config = dict(
    num_hidden_layers=13,
    hidden_size=224,
    num_attention_heads=10,
    num_key_value_heads=10,
    head_dim=32,
    intermediate_size=896,
    vocab_size=2941,
    hidden_act='gelu',
    norm='layernorm',
    norm_place='pre',
    norm_eps=1e-05,
    positions='alibi',
    qk_norm=False,
    attn_scale=0.177,
    bias='all',
    tie_word_embeddings=True,
    parallel_block=False,
    init='normal',
    init_std_qkv=0.0206,
    init_std_o=0.0206,
    init_std_up=0.0206,
    init_std_down=0.0206,
    optimizer='muon_variant',
    learning_rate=0.01,
    lr_mult_o=1.5,
    lr_mult_down=3.0,
    beta1=0.95,
    lr_head=0.00813,
    max_grad_norm=2.0,
    warmup_steps=200,
    schedule='wsd',
    decay_fraction=0.362,
    decay_shape='linear',
    final_lr_fraction=0.0,
    batch_tokens=65536,
    max_seq_len=512,
    doc_mask=True,
    train_tokens=242300000,
    max_steps=3698,
    dataset='wikipedia_en',
)
MLP neurons of a small language model. Each row is named by its layer, matrix (up: input weights) and neuron, and shows model dimensions 64-191. Each number is 128 + 24 x the weight over its row's rms, rounded and kept within 0 to 255.
After each neuron's rows, "fires on" lists the tokens most often at its 100 highest values on Wikipedia text that the model never trained on.

L9.up610 [157 167  99 102 129 141 105 119 123 123 160 134 121 119  67 131 119 118 133 110 160 138 148 156 149 106 149 132 143 125 115 148 107 105 116  91  77 162 134 101 118 106 102  86 173 117 114 139 123 104 136 146 107  96 130 148 142 152 120 122 124 136 111 146 126  71 148  90 124 100 111 138 140 155 150 171 137  95 157  90 153 129 126 138 156 153  82 184 151  93 140 109 148 151 156 113 138 135 131 146 141 168 134 143 113 130 155 177  87  55 143 101 159 154 105 155 153 160 130 126 106 104  86 171 126 104 142 126]
fires on: "-", " of", " c", " D", "age", "ific"

L9.up67 [115  92 101  89 127 125 167 145 148 142 116 109 128 116 130 154  77 163  98 163 165 143 111 100 163  94 128  97 148 149 153 110 132 142 120 166 145 146 185 131 136 147 149 137 160 111 119  94 142 147 170 101 127 150 173 153 110 166 121 131 109 110  83 114  95 115 129 102 129 117 139 138 136 101 132 129  79 155 138 131 140 141 112 107 156 114 150  99 152 100 120 158 132  98 123 196 136 156 100 132 141 113 160 159 138 126 165 109  81  95 165 124 109 118 104 139 162 126 139 116 119 155  84 119  93 116 101 103]
fires on: "G", " g", " sup", " f", "g", " trans"

L6.up575 [102  68 100 109 105 150 124 120 127 158 147 136 140 140 185 118 133 108 104 151 168 102 135 110 107 117 140 135 140  90 191 111 104 127 102 130 135  81 147 125 107 143 132 135 124 123 127  90 120 159 157 119 116 130 156 140 152 140 133 139 143 109 117 125 146  89  82 128 163 156 119 118 129 150 104 164 134 139 122 168 151 133 118 136 114 103 144  86 155 130 117  97 142 135 141  84 125 144  81 105 135 102 154 107 119 161 160 130  97 126 135 147 113 142 125 139 168 135 137 120 110 120 113 144 143 161  78 147]
fires on: "b", " g", "g", "n", "c", ":"

L4.up385 [140 101 163 107 110  89 135 133 154 113 119 148 109 156 101 183 136  84 100 104 121 101 177  88 110 144 117 103 140 136 138  96  56 114 155 151 171  97 165 139 121  74 126 154  97 110  89 179  82 130 182 109 132 184 131 133 168  95 111 141 144 108  75  78 105 127 121 128 143 112 119 148 159 128 120 109  98  79 126 135 136 127 121 117 123 111 136 154 144  94 171 138 105 116 123 147 118 118 186 144 140 193 138 118 132 108 160 162 143 148 133 121 115 179 146 112 137 121 138 150 123 135  93 159 121 115 125 108]
fires on: "ig", "ug", "ib", "g", "ep", "ip"

L6.up440 [147 131  67 169 113 116 134 121 142 144 104 128 136 131 127 139 133 107 117 148 136 138  96  76  97  96  68 153 132 104  72 127 121 112 103 110 141 106 115  81 144 111  85 115 147 146 109 125 139 127 119  68 122 132 149 143 134 188  82  96 158 101 127 160 139 141 114 105 138 127 100 117 112 152 102 158 128 159 127 126 176 132 141  85 100 126 105 100 131 144 130 158 144  81 137 105 147 146 153 138 126 138 115 143 172 127 144 143 132 118 164 116 136 125 145 159 135 165 141  92 156 151 157 150 132 113 124 130]
fires on: "am", "om", "ach", " O", "m"

L4.up392 [110 120 134 138 145 153 166 124 106 139 112 151 153 111 139  91  57 136  94 145 131 140  96 147 101 136 100 176 122 177 122 143 173 169 126 111 158 163 143  92 137 113 121 139 146 148 150 125 125 114 163 128 137 123 122 115  88  74 119 134 125 162 141 159 121 125 153 107 147 112 112 150 147 159 163 112  83 105 127 136 136 109 150  99 144 162 124 133 112 131  94 152 114 141 152 124 147 123 107 153 123 156 109 127 126 130 156 154  96  81 122 119 134 148 147 126 103 135  97 140  98 140 156 142 159 176 123 110]
fires on: " un", "0", " one", " more", "ian"

L7.up27 [100 140 113 160 143 125 115 112 131  82 163 152 127 135  99 122 115 128 166 109 107 114 154 152 145 141 148 108 150 133 115 135  94 114 123  98 121 132 139 105 167 122 174 111  94 169 129  97 132  57 105  97 152 121 109  87 116 140 111 134 139 155  88 120 149 128 135 129 148 120  90 103 117 129 155 169 105 116 166 127 135 128  70 136 150 121 163 124 169  97 133 123  88 174  73 166 139  94 109 120 139 158 149 133 116 166 162 122 145  96  80 129 161 152 119 158 154 131 115 120  90 103  76 166 141 130 133 183]
fires on: " c", "-", "^{", "/", " E", ":"

L6.up125 [120 126 142 162 148 176 100 102  91 171 144 158 108  95 152 102 113  92 115 109 147 129  87 104 157 122 123 110 171 147 158 140  92 117 144 125 117 110 150 181 111 140 130 124 117 132 133 104 178 114 149 144 106 118 118 176 150 180 107 118 114 121 131 113 140 111 155 127 130 137 135 136 145 128 137 140 102 127 134 109 122  69  97 134  91 142 113 115 109 137 127 144  74 113 134 137 184 104 131 112 151 112 113  84 144 127 137 125 160  99 131 116 140 149 139 122 143 131 122 128 141  95 191 121 115 160 104 169]
fires on: ".", "n", "on", "ick", "v"

L6.up732 [138 147 146 109 110 129 144  78 110 170 166 130 117 123 126 112  93 126 153  96 117 104 128 138  91 122 131 159  96 143 152 133 120 125  98 202 117 102 143 106 100 174 117 180 124 156  99 102 113  97 100 104 151 126 137 183 120 146 146 128  99 140 123 150 115 148 120 135 123 190 129 176 119 122 132 166 137 150 140 112 113 135  83 106 137 143 154 125 140 128  92 112 131 116 115 130 132 161 129 121  95 144 141 145  84 174 120 115 151 130 119 112 162 140 105 151 114 149 110 105 147 121 125 109 118 133 132  97]
fires on: " |", "e", "'", "ert", "ra"

L5.up559 [137 152 113 109 114  87 142 107 177 115 107 100 118 108 108 123 117 129 147 119 111  96 109  91 117 103  90 129 121 125 172 135  78 126 122 129 166  65 122 147 120 177 106 141 147 137 139 161 122 128 156 116  98 163 127  75 132 154 123 152 122  97 115 143 113  97  95 129 107 127  93  93 145 166 102 121 129 109 133 153 126 178 130 149 145 152 181 123 131 113 130 126 117  83 133 130  81 140 160 156 146 128 154  97 124 133 167 105 150 163 186 145 105 165 113 152 162  92 153 105 130 134 105 130 140 107 123 112]
fires on: "g", "ac", "ag", "ig", "og"